Weights of a small transformer language model: no biases in attention or MLP.
MLP neurons of a small language model. Each row is named by its layer, matrix (gate and up: input weights) and neuron, and shows model dimensions 48-303. Each number is 128 + 24 x the weight over its row's rms, rounded and kept within 0 to 255. Numbers have three digits each. A neuron's up and down rows have the sign that makes its largest values positive.
After each neuron's rows, "fires on" lists the tokens most often at its 100 highest values on Wikipedia text that the model never trained on.

L3.gate173:095110125114136121089155161133124108113092143142126135170147141103114108155117140113119120130181155124117124159126132136146141117109113151126145141130118135098146094167125091113120109091086125102134134087138127110114148154120139123078125120139126104147067111119159110112115135122101119111133060139061127119133111090147128134111110157116085095130098139144137165117101153128144129163180149119130141137088158078132121137067145116141098122164124141086096086142132112113155093146153174099140109115180145157103117106115212135130106101129157118122099130099142118173119133122146123147120115156130133188129134161110164140156154135098088103097099115070135136133166138159098134132117133142150082105118158118097107135097152189155136172108129130179137114097125133124150094109160126
L3.up173:098107111081130126146102134125148124142071147084156093168154097097138118133078104081075132154145179117102158122151098141112115109144149206149129136144113151122132089156136111127125127094090129105105140115122124125103143154099148143129138109103113116120113116066169091131166096135140119171134136134159112125134147128139099115140150168123134109144097147147114125156112125156142165130115115160141080156097114141100128172138133124123132142142115118150076125126143149069164100123160178141131176144156137166128137066135130105099115139168085133123153141145138108099157130114116104126115099162105109136158092091111144159148130110108135143102112120128099129153137126132164114110108107109113096154107132079117150108092139138137116137147137140182106171111163139144152165127141136
fires on: "==", " \"", " Year", " un", "===", "s=="

L7.gate233:125137147126110182113109149067129067140145117110084169118139094126159126114075107098111144134156100103136145168153125171111122124116124077113160121151095114133148082153124140146169139119111151118079108090169108157132134110148153121131126126104126132144168132152146114123121112149130133127153164099189130182133119133105120133108185121075145162152107128136097118129119102122150134116110157115103165128103145145146128143141173143121150177146173142163212161162136123086156135152123152140095109100097134122163118125117101127122167129150125148136134100122147126088142132144157134105111127116116109165115153099136158146099104103110107164100133138126123128150125116123173115108154120142107137139124106114121168123111169141125144139134133141152125129081162125101095140102171156
L7.up233:133128113162163131118159121116152136088142103118137121107145143149147112114128106104078122131129117126115143137177109128131125124142143136102113125116089147085128163149090081073159154097127117109141134140101129136136112122094117138110148086152144077142133125130171158137117106116116139074088129083123156125090100160091159117118132087131129116157176170136120123115133151118157120088113108117167121111162133132136130158133103102122136164120132138096168119170136185180115141122126114119150145137069194142124107167110132113136120110133148117153126160145131123129136113141116147097155131110128116110140110167094134134129065108096133146120103133107151096125139104138128149132156126092127133151105139160151127091134106120144102110119175117088109153184089147091152092119119139
fires on: ";", "–6", "–9", "–4"

L5.gate106:157107143179134117109151125149119150108106116101148133167121137111152137167131149139171148100119118145169114128073154145145104134148105142129138141129144157109147127160138138147110136129130120125131149166144140108118157161124174122144118137080150109117118167121122114155145104133120159101135127112125110167095121158148137135073106159099101133113101139161135169160151126114151131179106160091150146170111086146143132169158092139092134129113140088115114142137140106127110127111144113156128127138150103147119158119137168099147124112145119094126138164106119096185116145146155157162073128085127154098161132166110098142126145101124110106068132151127091137141117134169177125135180111132125127138156157122139150106069101142088132104124105105111091161097106104135160122123130076
L5.up106:126122109121119145155118136136101095116081133157095093141117101155142122128171138132104138137131147153120123160115130086111160158110123090136114071072119150136137165170101144121132105106110123127100130160127104162172109118088122171111153166153117105133108099136116152108138111145127150118119130064113133137118148129148124111178118135172137102150107136141143170101135127114138102148055136133131143085140112145138136108155116121123159103154163144156075131101132131148147088102148138136137107142091160135112144099151102109119170166117125161122128157106139138118112126152123103158129164134135098123170106110094123111147099111084206159100144094098132104125117100173106166124118146114096135138158099142183144103121116118102123111115121124155147121159124136139134082097137140
fires on: " more", " other", "ur", " less", " African"

L3.gate583:131108129138097127106126145086133096134109116129142162088152145109113130133111118157156117112111153123145125102092133139109096167150101164106130131119124109148094102140148112105123137152083137130112143178166120131134130120204148116129140105136125120108133171114149097156119126110155133160121162166137165134164138149148109143099151108104122107137133135172145081101100125146141098125108102072102117133110087165124102121184094129113127115087139108136154135143148095131131127096136179109154159118104138128132127168129090076120093110096109156131118182082107150105091133140128137107143175076167121100104152123106098125143161142179165130129105107166108125161084114158108154123130107136159131114145116113125128128133158124154139124123138054121128105132140150124127125141080147
L3.up583:099145149155143148112114114146126143137114161152151128096111124113155149171111146151167085131143129121122123086127106148112104118142123123098171146098131119144141099188132122161082176123102166161123087147100108115122134124135144130130156120145152146116132167111127140114097123148119135152158138145130109091131112123117145140101147128108172147116085154104160132126112135077111122140201096145086118156129080160136110128137170162125115138161120157130093119141105151166109125113099099156123140133097110121169156155124134116130134085132112107095158124120129142100135129156122139138111130156123101138149165088192122134108065156148171090184108099157147125123134148094116126148131100153113072129109138117106127161117124112151104120124136143116166057120130119133129144104180121
fires on: "ity", " ", "ely", "ist", "ctions", "ists"

L10.gate481:120132102078117097129114161135105153152117096141115097139151159152125156159130134141117155155101144085155111147112160145127180139119137130112113136167126132134094127126138129094157099115105151154103144120120175090122137193163134110123151104113110119148169152162189090152121108160134202097125135155145118100129151122109129127188140128154126101127141125142108184125155110124149138134131126097072188164125111121156105157145153063149114161137119126151169108154143103144157151138146124114131144096168103148122138101125140100145153111139136148179128139133164106141132153099144162161095119100139148119108130108129141092141160133141098107138156131145152136138161148140185139167148109140114134112115154122145176148132108149137122080135126130109089116145077149153150143055136160
L10.up481:162108118133140140139136145135143122095082170112120167136167058162138156123140156117097112108136085112121155157113096135105119100098165145119151153128145116125101134096146108104135130131158151137135141134152126150113148081115117151093118133143080138139115142140122145136146141162136158170141079140160118105135141166105130066182128116133117123158192158161139155134108138106116125186088135118105112125123123107131115090098130107148101099140133131090085155138116121095113159179114150133172142186162138084074097082121117133126125082111105126147101125117148157145121101085159133125117124116140089132085141142162106107119141108090150138113139167114152143119164168123129115104116137103157146129123148128104127107134105123142140111099136124154146143112131156106136085125165175
fires on: " |"

L4.gate109:127106090168120140155137147150139106145150106159111103138188113126104119185085110135099137118122149128091121171148176117111174161111145125122108129148147123098119131143105128132106153123177171147128111141147146155143191108125158168118130147172124145104128141124125115156100147142131140137124112114137117117122117136137177136124131111123161158154096143109216120102104129133146150126122160146098121120096106108147141136122126132118083171086123061162127164080144115162118118152130122136083159122120147147155093124116160128158155110108097130127136171137124145158097121123108137144113122115107175120109111110116109136113115129118137121134175123128157146106116131144116129147146105103163124159140095129107128156120139131103151169138153124136121146120140121188140135140081104
L4.up109:103163150126111100125120155120106121126116095100117141099173087114067121116100132156128169115153145113129155130118102149129114103100097123086139112154108155127101139120151147161159145165123144162078106171136143133150142143122167162137140151103148124077148172140122108106107133147134118086135081117145082109150131119096125151090131146111135147111104085120127146128139094173109133142110128098101112098088085127186097124079144169100110154131158106119095094158128127114165147155142140131090127130107133155128091111121122135155109097088120179100135139121106141133083141159129105132136136149102127142159143095138150129064112107095140117167150098157099095111154145153161109137115126112117125140146101115126145150098115143099118101153168153136090174103141130128129113160105122
fires on: " against", " of", " vs.", " and", " →", "red"

L8.gate175:168118134129136136126134098135074097164137114133104102115139139127178119156124106105117114130152129082138154167150165130137126110120147119109150155114154112132121119126099112140155150100139139130146119104173105147139145070137139127072084144161134130119126103144080130143134140099154148131136136136117109093078153138134137117124132162089126128105132141105122116105167133107051128158131157161110123175140139105130160144166104126103111126067132087165159091154150138124127110093111115120119158121100084144143132120130125129138140107148165162142125119110073115113107120118116125117108139131123112119166137153108102131104126162129105180131135077127139122127101107128142132209103134122121150103120123147101152111063128093097122100134134130117125117117126181137127134042110117
L8.up175:149118102139105144084113164095134136112094099119113102138114160142180130101144123115145100147140130176112116112116151118162168109106141107131151080132110134129133094108143123135094090153147116122069105163122136081141086115118158119149144102117125065118137130099133144141118084105173152134084119136101085149125129134122119151135175165176104123136115093116130111078121118119162145157165145128122137112113124145140079141142128149160144102150173175101124096099139088108143172089138126130118105157147129166169129146176101091100137148154113120125126138144142129188143091105113104108126115129123114155161134125136150125075140076150131109145123128098150131112156151126161106109120141091161156158140119140145135149136127114153130149131116142115129109123131081191116146157139121
fires on: " S", " K", " P", " G", " Bel", " V"

L2.gate524:185150164075124100126145093130132146108113172126164165143142117122120158153135144140115123115124130084123180130098109147114151147128142174129128134118115136104111131131106166158084140121149129103131128074134137111073120170129068142143107127127123143140141103125162124141103133137120148137159100091145119160128110119122182120150151117078140133141098125117141106149139117145102124118092145130104181131126155108096113136106119144128102129146105149110103089136152074132144165116097134123107098119133134158126114111136136140096119112166108103130143154107146145137120164162153108101140152139131105147108148108141156122139163169130119152070163112104104129098152158136141161128122110118112130113090147124099131116115121164165155118125169128127162112120084112104137149089137127
L2.up524:128159107122154114113136093146119154126091163077141162151144119143147135152097137118140114134110115106126147110130125119149091144152158150112134164121115089122135101137112109142163116108097153067122153096142139153115073103132109130163112135173107093129175110118136138148159136101119137146128147113159107114124123136139142117105175116108082101165068087143170150129151102166158114119081119145138128119103152134113092104153141160126185139094143121169133143131174131135082140113108151094118161134120145118149088119126083124104114116181130092125134093157154153137135107150105118113083143106109089116163130135082148097135145118138128164073143104113112125157133111141125122112113102167170113116142094104133110037070163105168113105118156128105147139107101142121119130149123127
fires on: "==", "===", " ==", "haw"

L11.gate176:122121124153114154154173124149136118140109098113097111127127106148135141155143107153129142139116100128121152147150138134146115099119187084112147122128119146160150123111138094160144141132156139145139125133132137123133088137144114127112144133190124130153161146142164112150131124126147128097181132117093107148142127143139109139112064147126103140161109133095132072120100153113139113180138177162082134105099138109104086153134148129144111157108135110155161151145112091133116171130124086114107134141096152151121139130145071129132176149199155151154142139136081151125112129092077128134102086171156163099115132146086151167147106111161141123083145093135172166152129123161141089181132162098126148116167147135134126106110142133153150149135126140114138098153149148145137117154098151
L11.up176:080102122166070072102118148120144116107135112158110150149129126113132130149107103128165127094119147162130162175139129126116113092122124142100102141109105118151116100117192131114141129106076122099139096098161149066111129141091164142152149102137124112122125109150118123105128166098115118108162147128154129077132086088126127123107136122116143104155119117122090137132105117180080154202117165124092125107128130119133136131140146121143155122107115134100119115089112141186140141115151067097110121095158139144117122156122107128143088124102092070116144099096129121124185113142156111100128105155120138120134148143159172088135127131141123138141093128143087159189135150145137113132116127121111147115153106119142111110121113132117136144101107141103097151117122118114132106172122117
fires on: " and", "eg"

L4.gate583:093099109158098105133177113100078123126144092174133125092111114132116120135155087174118099112121100121135105150116116132136169177141128147163150111159105140105137138157153092123121079105107115119082114125161151088116169171139164126070178140130119131145148146067165164113116139140089115108131132137143155140115191139134137148147140132104152159154155119180136127156154161107156126119152147129132144138106138103154117202130164095135096143124106126132090134084104148096135127119135130133092073140142168156124134134144146162136095146137141104131115142144131164141120137138164149106124142144128162117089088109087114142092141186100115110117115151131117136139155119133139122147117159145143165075124144137138124137157099121084133135120125106118126163085135119152199082138152166
L4.up583:127128169085100118133112123160127100120122061189135146096160129128141115131116127122135137144148120105137121140113137157089129130111112129126100124127120104171139110132140137116173126186133142131102098170191095136099135117099143144144148119128172155133132130083155137136207169133127171147112157112132121117130166136148074135139135121154145123112116104135144095124095111116137139119158112114151107131113103104158103105125157154140134138121105121165123140146124114145138094122157080141106129127176119117125142161138141147143130109101104141101127116126076134135130098075045157121125114146116120094094125159118104155147141103102156136109141111102135107114153099106123126147114101098109105185100093165086124138074078128159099149125103157103138180114134135168118064126099097
fires on: " and", " &", "s"

L8.gate66:157139188109141120103113121126121131171145150132116164135103085095156144122180098098109132130092184166101145124117138158184145151142134106116114101142091108127114162098124110092127125090123162132144082109131123114142152136148131124115117141102150102151137109142144151177128131121111111123134140119070167121114129158124145124121118096120115099128163122165119115124099118142123107143106135134107155148151108149121129120121110121144124123150149140121164121164158129128140128095158097105151171121153117167116136169099087112131085148089135145169056145125165115107148141183108149114133100130148101096119143145139138127144113118105136136136124143132091163133143173127099108119120110102101067103129157110150186128101128150136160123138114137145084081120139127158144133137144117
L8.up66:140159088157092132108134162146133117158144153140115146134146063087090120130164095115090109176106183128134099096122137157128146145135162114111119126105129101128119146113151149118140122133163140122135133138096168142155139152145149152100159124118147077125142110174112145120150085134098138116170149129078130134116106158167140162137133115149121110156137146155130131139098178124108104133124119159135178162131145120131167118157153091158116103130108132124114109149124093147138128122103149104158139114144141145154139124142127158146076151112128128135070113140161115131092152101144137179152078169129108124155158152140110107107092134139116134114092150125095157138195132132111152120101096106120059126095172134157103096123074159135174139145101106121112097145111110155130137135146107
fires on: " one", " One", " 1"

L4.gate510:137133139139154129127144095117138119153123140124081117125163131154091090108172118095131128133141143096093167117161127155136134108149164100160138131104100142129114080146134117127102171130143132116125163146170110097178103088145127130107134113146142127153092094094122106100128092171157136142125164145137114139142125167103190181097103115135090175141129139116133147153065065130153132120120158082136178168159135120133089135143134120126127138114181128117182140140134159146152144140140141126138112150157140131126144131138126135155111172121144097154105143126148132130133119085158101114142155139121130167134130125132146144129138139124087165142174110138096154191104139144155100150118133129163113102153159139134143126144092123104201120159143158099111151090127134102082090149115089
L4.up510:144089136147138125120140115149135108165125136146110080133117099145139115122156161117137114156158106128089124097124143118159122123123129088136126117146116151098097120151159117098093168082111106144139127124099109091146120099120140143077118097185098111116135121215133093150106107091170119136114123130116141127161110178079140140090117135130109133154109147122113170146126124149131130157128167111104157153165168123173074156128123091153135139147154101160157110164094153096155113127126140111144146127146130133170090097109109121123094181099142143142146115181161073104122139141176119129113158105155138133138114106121175126144169148141127110127152092130101164149079084153125106104127104096170158106137130117101142129113083134110165098115129115161089153129134111083122108132138099
fires on: "–202", " (202", "–198", "202", "–9", "–200"

L5.gate324:074132149163085135152131153111137124079110137123124123128104134133125149173093089147097162117126119118146164114152125157090131152181131142107152123109125124157095120138149118109174110110100141140066151131102134119142146102116159122104152131141117116130151147119151121146137099153184102154115166144131136138149098185153104125133145122130173146138082134151158085137082142165155113141147119120087121100095096127138146143141163129130139145125096109118158110110153154134115127151132155122134151131107119156139131176122111141142140131164084136124178152141165083132127130157113124107109092114094161113126114139129087129139074123137141122145149114146138119175149103127104145119137137141160151156146109159125122160125133145178130109137157083095107114119123150116151103131094087
L5.up324:149144127144122114147086128115108133128126136155092091107139128119158110105159126109109097109126126125157154125147091168133139124119134114104148098110138146130127111118117099125184105084110129102097113141169111096129126146103121155144117145153141132121141097141172127102135129135103179106129120139111143127109127167102108098140130115137180125102136128142134104122100106055116170126154106117130083130079144105104171122141159121136125100117152063082120141107138157172101114125124119110139094108102145128134144147114129142137142128125094151174119121080139094131144155112139101131070092120139167134139176119152122105112110137154103145173166119115159114140121109130074102167141136125153149134121145136112142128140177099129105114136135106167139109138108147166165132112099149
fires on: "ist", "p", "ists", " Europe"

L5.gate120:109147105146098159132134125129093152124127150141108135113113124150124126148128119133169126140150136110129123100114113137130119128157111106156115188116139147157131184097142067138105136131120116146155170174105144073130109136183096110097101129139121148126164167104158156149121145145145144094046098113119139114100118101121106136122096107153136118113135121125102159138114122120144116164083135127107160115136101103127144114140114109132126190119120131117168142175154089175089107127142112145110130132121165134141143117146141088147112104104121138126120134114158094124102110090145117128098122124158181079084121119137189128140177148148088115112142162145139114152127140145118112139134131159172100124152105147162109151130115166161162157129120116139132107103134146127145133164090109
L5.up120:133094127151088121110113141098172144100082106112163125130111146127124093113120164144141123138152140132106125164122090127104125144152110167126146143152148118099141206104141132159136137142133153154130131149119109124111137127123129095122070135106114120106159135129099106133139126139117165142147118171152146135113104157141132085156168123139056148130096157115109119126156118129141153111124132100159139127160150135153127138135148114138154140122120093125139142117122119155101190123144109128154109132143108146121143113138149166124136146146138124135130162133122117151098122136171093156096155122121160106127093140119095149134133104119097154116127157148108089137149176147107153124164098103105101158161156104137081101185108123131138148113119135144120182098126117132109092142177159
fires on: " |", " SR", " Route", "'", " MS", " highway"

L11.gate554:133133153090118160119137126109127165135135100138077107093160122109153121139166121084094135143117142158145115178163135115156129155138109141140159129171138128134125159167128121127102135114162091142111132156122110150095134142153157096137137179116138109174165134142121167164129118114112102081121122104125172137136110105105116129132139146086095127146165146151122137101148198153124110120141181126070139146142116122100100126106132110092087124099149099137150122152170156114119133116123145151126135128170125119143115176116132153154132156120127109117126161103121113174103147101107114144131137079125112080128137124110191172116098092124121192144108155086142168135137169134151094125130117139104136097139114137129113113114143111141096132140118152147171140122134121135132135153080082
L11.up554:134086147148127091137151110105094070084143100104095133114128146146099140129146144142116123131134175126184130119124145162119121110134153162151154113128096094110144110136149124133149082162118137123069104102111110105134136124112164095118108130116129134080120097113139109130122155107124147139098132102121122068126144101165150105140155111124101117149130110128121164144115118114118112179096143134135118106096108127111109108120125189143140131163079097105107138158092154132185121141141128107157145101114139162158085133120119097093103136131118134170100126170125110120162085127084172120138122176155120157123100132094153142146122143134176123117113120103136132147136138090121141132130133136131169131152109139124110111118139129166091152141168147168123125151129097100096106165127126
fires on: " and", " to", " of", "-", "/", "5,"

L9.gate94:171105159165073115143116137109123088176124122136133112118150135119151122152157141124087103139130112150156130158122114134093130127137168103116105122115110114171137117148147152148108129132144121102122072134164130101157105173180115114118123130143125149178150121107156107162102168123135111141109170119102097108124107111103124163097111144117146168157126131143107154109147151131101118148120177147087115146131116129128111154089164157113079135125148123149128133137131108136116143113116122119131151128145123145112079107153072111132097111143183147101136149118124166200083141130105141138135122100119156102145166115109079144147164128120155136110161132092148092188122118151107169115119132083135150113129132111135124104120111103071167186125100128118083119146141096113130136152089125
L9.up94:142156127132090119161132108119118124141116109111152139138154162131133113152097120132155109129103149132131133106114125148118093080161124091095118112087126126122126085158138131138092082161141150100102108127146136117140123134089123125102168139123136126140134116120119108156111128151177107188150142124120117134153125152145129112103097119123113142160150097163121107127082139183097161141120145138113118133126108137129099135103117144121136106156132145065066125121120139166097135123118096167150159172102147162151107112149132107130129118102173105137154163130132155130119117132112081095140102134173128090108127137182110152150118114113196111122096119166081073129091131199081109106148133118161115125185074147094147124109140125141144178124079137160131123146108124153127133142135149
fires on: " and", " or", ",", "ed,"

L11.gate7:161168159138085143135162122121159108147145100127112132159138138114100109125139148133156131116133141128168126124131135105137165140167097103124128144146120093144087129061148116163158094130151166152144073097114155084137111106188121142120115129138153110147086100136148144184115140120146112123114133137134121130145119091156153098100074111111140109127128125128165114084159153177129125120124152107108141197120095139091132157099151148107106135105133140167096136133170083155138116108130103155147121118182141097117129136116134147129162101123123152173128151107141147145106120107051157112129125153136168147119131094154108113174150124155151156125095105126173150158095143115136110120138161144170135107165141162179146134112153125158130155123146092086092131073122106144170158132080144
L11.up7:141150134162153139136171136105124136113170094123105142126103152176161131112118130154123131148141150145142123158138087102114187124157136139176108177134123150167167161083145148149125139134142142150137110116114114119105149088148109114103112145095137156119102102108119143112119128128141168110130106111133149141143073126087126107189107110123164146183137148121118128155171109114097147129104113079121105102117105140116095108094115086130103139156130078151129138105137111111115126143122122134152134126114122146126122083118109141128125146123109166103101142110132126123126130118096116123135168131131133125127144127082157152137139102158149145087142072100124113178119112081182169118116163129175144073138160136151127118089158165101123144139099161154136100111144099116142134124088179
fires on: " O", " o", "ö", "ü", "ä", "O"

L8.gate127:160095112155135123140147127148137110139094156149102176104101072131161121153098117088123178092125130137114092110112136129114151156142112127155118171148140166106189122129122114132107142106116141094098111113128135116159148111123137105154129131135120115105078109138148093153062081152155117141110139127147101144129146110106113136125164124106118147130138113103131106096077132132091112133079131137097100165131085137120102156108127135135120137122166142102127151203159094131117130135103161131141163200109103123139100140122120129097085163118135117167161178120064136164104105132130120135091087114139117063124142113088102132116113121161153161118117118145155116137152096129118098108097121146155129132138119157135119140102121119139168124115120125117139123132136146097099135138073102
L8.up127:152134146150113126114135128155120104158086128158132120116127129136148124144113084099103169160145118117127135154129105059099127130160105086088125158133118101127152104154170111126126111085109159141093131098160145127129150089145118083152124153128108149173106139115137109133095146136104112126113152122184123125120161089161116116119134142120133150153135095092148140136132097105163162113112113097141140136112115133083089179103161140139154225144123137131164105165122086162108128156116168159151110122175090106120131112140148130142117118138177134172149140125131168107099099159155110116098117120160127102090113164135158120123170124164128175109128071117164141103142121180158128082105112111125127164117138178105116115104118142147157126104149120088101142123119166128119135137105121
fires on: "/", "–"

L4.gate534:121131129111116104120107129117176094150148141108139145135164133125138164131132092091139174133128115132110163138150141151154116119175131132147119099177090103130149104142189104151140159158144126109117150142119088123130123128140111136159155118118133134116146130156141133157131130135128159152165160121104124188157141139114137104151114096100143113120133135169112138127126095153164137118109139122110119126161120148130144101132139159099124132097186122147133134124111126125176127129099118137112134150152124184126130110098109140141118124126158097159112132149126126137157124204144103104097145112096114129089102129136125140123120069145101160152121138130144094146122183132118100143176091138130128129192093179154116090106136080126120120129109132193129149118134088073110112168121114
L4.up534:137083120126122107109149109127157118130171124103160170139177126139109106112165129104095090103115106158127138157158142147130116102121124102122145097195121168138090145137135111115145125111115097135125151128124119075125106132110165139095104090102124178135163111174138153127118108098153139117082109102127086134173131128107141157137112155101090089126129113142077147155146093153116136138124101115101116113119128138143078117133091148094123077123159096121146122137103160119096162102157168098134126101136091155155135124116141119128139092122110171136109138133106137064118134113158145141148112132122120128118070110082097130166130146113124151096137118103141120158091104102121119138170125108129174137146187149155176104137117159150148104083091138121141127127095110132102138115112091
fires on: ":", "–9"

L10.gate251:176107106143170130163143157090087116100114097154164102138155143104115133161090126096145132154125100103133127136127144121144108117158102135110155121124097124105107124153136133116145140144164140121152136107111097119130096135123131154115138138156177132182137135166098115150110133121127131139093157110143113120094179143101098136107132169088103114106122142155180146133125078142047125113118118111097154174158144110142126167124130160097132129101150109123131119119148130175138102137144106126176125122123092119122155134118112130180109121127142112153088133107121131139052055156114164097112115094098136117148143091131110138108128121159091138132134097162178151152085121151104133146148128147144126145167148091107092122129104089117150128145140126121130117146141116147150176161135133
L10.up251:160099134145140122136166154124084145156130152152133107170098101165129096125157124136132156111120115111106134126140143096125127149157133123130137119161103135135080166094110130132136106135142094143114130134114148104101190111111118175150175165107106080123141134133116120090127132132137140114102141167156118134145166122101124089100167121135161145123106154123140134137147124144090115128124122137123163121170108134130118148149137143162111133121115112098116200091137171112143134149130092153113145105113107128112090122088126126147148161154126104134089147191130198125080160093153119153122097139148150092127133135141096169128110141149061130140150086143156153140057089164144122171116111115101095114141133119103126125147100121090162099158071136129153106153115126081123128130119117
fires on: " led", " Sh", " %", " time", " Time", " years"

L2.gate132:127104156127103154141113092133150102143122110120162156091108147131102126111158139139118125113163111114135116130151158091130127131137126150120112130114158105124132129104097141128094105121099109121122145130159145087125180098126153150162120189103148090108123124111165132172113110132139134111116113096120115141145091136158136141153117101126150123116166104153165138084135118109129127144119158088106150115172117118133137159101164103129138145186136189126167088156135121082139121113073123110106124130101111146150093147095175108079133108121150154123142112093183098187134122141123163135116126075145148113130143129121108115127123145122156075199110104108134134129133137146114136134137110120158117063128108108073112182136089148111148126117124131124153087134129159146142085122136140
L2.up132:143133103119128099128106131114133113111133150137171163088105135127107126094150119129107138156146143141149104132139111115133146132111132136115126125123172172139129127156108143121143069095124129127129155118174098084179131113113108137133122100120105135110140084104144176167144141121077068118089163091139130130133159155118107078134148117224154052123120097185121121134123131102135128127124086123131151110158114173122145148095130112141147107100174146129164117128149110045131150126096163124147089121158139167131138151134115120137127144151142112101077103143111096166150117125101132108132110095118111112108163141124108175102128140122124146152112163110149097173130140141124135136160095097123101097157130121132137074138116085101087101105137124152141086135122102105152107127146161
fires on: " Mac", "/", "i-", " Mc", " £", " ["

L2.gate569:146103071115153143114116109118116118112110188173134163149132111149143082171121156149119146138145141119137170155153148180108163152132149155151098112123110113124149147134079131149156140115134133138125162135121114149171128133163172134136113154105148137161110140116080089170135104160067109130140114129148164132104137163153089165156152114095109139103150135122137120152117161132131102143132145182142134142113129143120157090112111125152142139148168131130174117123135141147146097130127123145151150119150099092147131162107141098140091166123125162080142160162139151142117131162141114151129159108123101143127119100166104111148138122156137159110129137170121123107177124142181168150100104108115104107112100145124164140111118129195131147130092160115111132124132129185125106156112131
L2.up569:123147080113174107151088103078137098166088158156129159141139120144106107164114158134132153122167134123152110138116157149145112126116169165150135126150114124139127112121089150129116139124132129101160167154142150148165120152164151159143095133104174138119155113149092121138148135145093158139152142112145119119138122141155076153158140097114110108156135131146142091146137177147157130145124146157107111130064118096110137111145087097149101138106077118112149150101131138137110095117150165155135147189125095124137158197124144121152108130108124149109086136127117159116135138080101119151140114113127142122135102124158127087121130176146116163129111155172135091167145143116165141145091096106137108134114126166171134123121128136196143135120136131142128136135104143132143106162127117
fires on: " made", " One", "ays", " making", " Show", "\""

L8.gate294:106174128164141145074118171148122146164132115142087151107163096116103139125114081141146101139155122174131162133142112150121101111128134131128124143164154079141161135115160165172175104156146131115127132086127102094140078115156134115133111133090153114125121126145102143172094130166139186159154151144116142129105159128123109157117116137119124093120107135151154090119149114118096151142097091144150126158106094174119113090152108133137124124106130132096125109122141127142091128155112141108144151117152099155118096146127101140153172128172169149159151115160135120167112097147133139099135113134093159117114097117148129138131121100163172127124123115135153098147106158170146122103151167138142089144108154111170186088129154137137134134130119141129083127112122095177157111100106140
L8.up294:125142106121113155101131141175150149106122155157152189181136158177094155109110126126151091146107106173127133126130124173089139128118114127120099165166181171129118130098165139155125139143134077136153148114142138136133144101160142118124072114109124074084147082135120146147131107166139148170120108158133142108079143106157076141141135107146147147124153138107154123147135128112120161132109124125142143161141125109089116088135120122124135132103135138138123141121112143106097141112089164145141125145107102125136071107118169129164152156111182146135132126123097099120136129106166139131139152120093122135135141108106127090091130121129136116136146109104167123129115125127158117118096099112143114141125116129142093131095168147085135081106151144136127154132094085131117101206113150
fires on: " o", "O", " n", " sen", "-h"

L4.gate205:174126151160139137103129120145137111169131110117149106106148137147123124158124114088125141119099128137130134168117114114118142127149086056173162146140085142150151179158116128071105128150138088143120089153155129111150168167140171113080182158166108119159109112111176164084096170112126136123082139141134099109116164155124146102096135116129172141097082082141126164163150120096122162113132148136113138157116076126138078160101156114135131165129131118155127101125142105143163179140099144135078139138107112116127140142130148134122133124081149140171141114134091138131100101153106124109069114139132106104131135117130122134084091135085140178164155137121110119156123130160116133130118153101130165097167120143108166110078125136133137115160114115089133150123132123124142091157109117
L4.up205:152082106148102103155088141119125113121104121143164127116151111138151119147168171135125130111097100082200103115114112145176130161103086101093139082127129111118151123164142179130118142180118112110091135173161150097145178144100102141138136151100133153122136122102145150135169148101108105151141104137122111128153126142125108138107141095136123167091124132153157086127105087107136153130129127144134119127163174131195132164087143104123135188134081099124105104129112117148108127149123117142116125122137151105129123152102135180136147095113144124156143122154136173143118130118118132107104130114093123105092117113159122118143095126131151104119109130148097127080109106186095106137129093143112141144106120131131114136090097137116093133097105126134090162133135140152151050135125107
fires on: " and", " &", "/"

L3.gate298:092107127140101137126111119117139072123124129105101142142116151105105141146118127095139144158143138094114129119179122151160068137131069119130149120125161118094164141124149104134102138151123162100156131150109155096111134093158092141166111099129129144096150127144098107116141107134151119160148075161088075153126135122124139095162103147110120104122103200079098114130185106144132129121147123112134086125188151145146137132129089119149157138117127119139113100118096126136129121140127140173090151139135127102132127129168118153193144113142130127140128106154119141096108114112133097090138127103162121128154081117127128143176131125153122183087107133113155146103128082129099159119163136140092131130137149163129109126156076066147141079108099127121162116151164130105133130163139135
L3.up298:102104102079155118115117131114150140125104123066142112151124131120150101133156121185127062140107070150185123138082113148141140104088148102116134136155144161109133094107123138134117130130115124135118151158136133131111101113079109135113151128089131142124139151149179147119128097132127121115092102066123132121145117130121103132150095130141180116114131155148136119142131120120146146174122097115147145115124160116104135120162140086121158146132102137121176165131106166086115137190094133120136094110136108156107128142116116113113138130148130131129114115132149140081177130085107138150159121132118136114108094140136066106091130094130109073162127144131114128124072118155105122126139108112178161113159101182128119189125107139156123167140070124135144203113146129131139130129157111
fires on: " |", ";", "|", ":"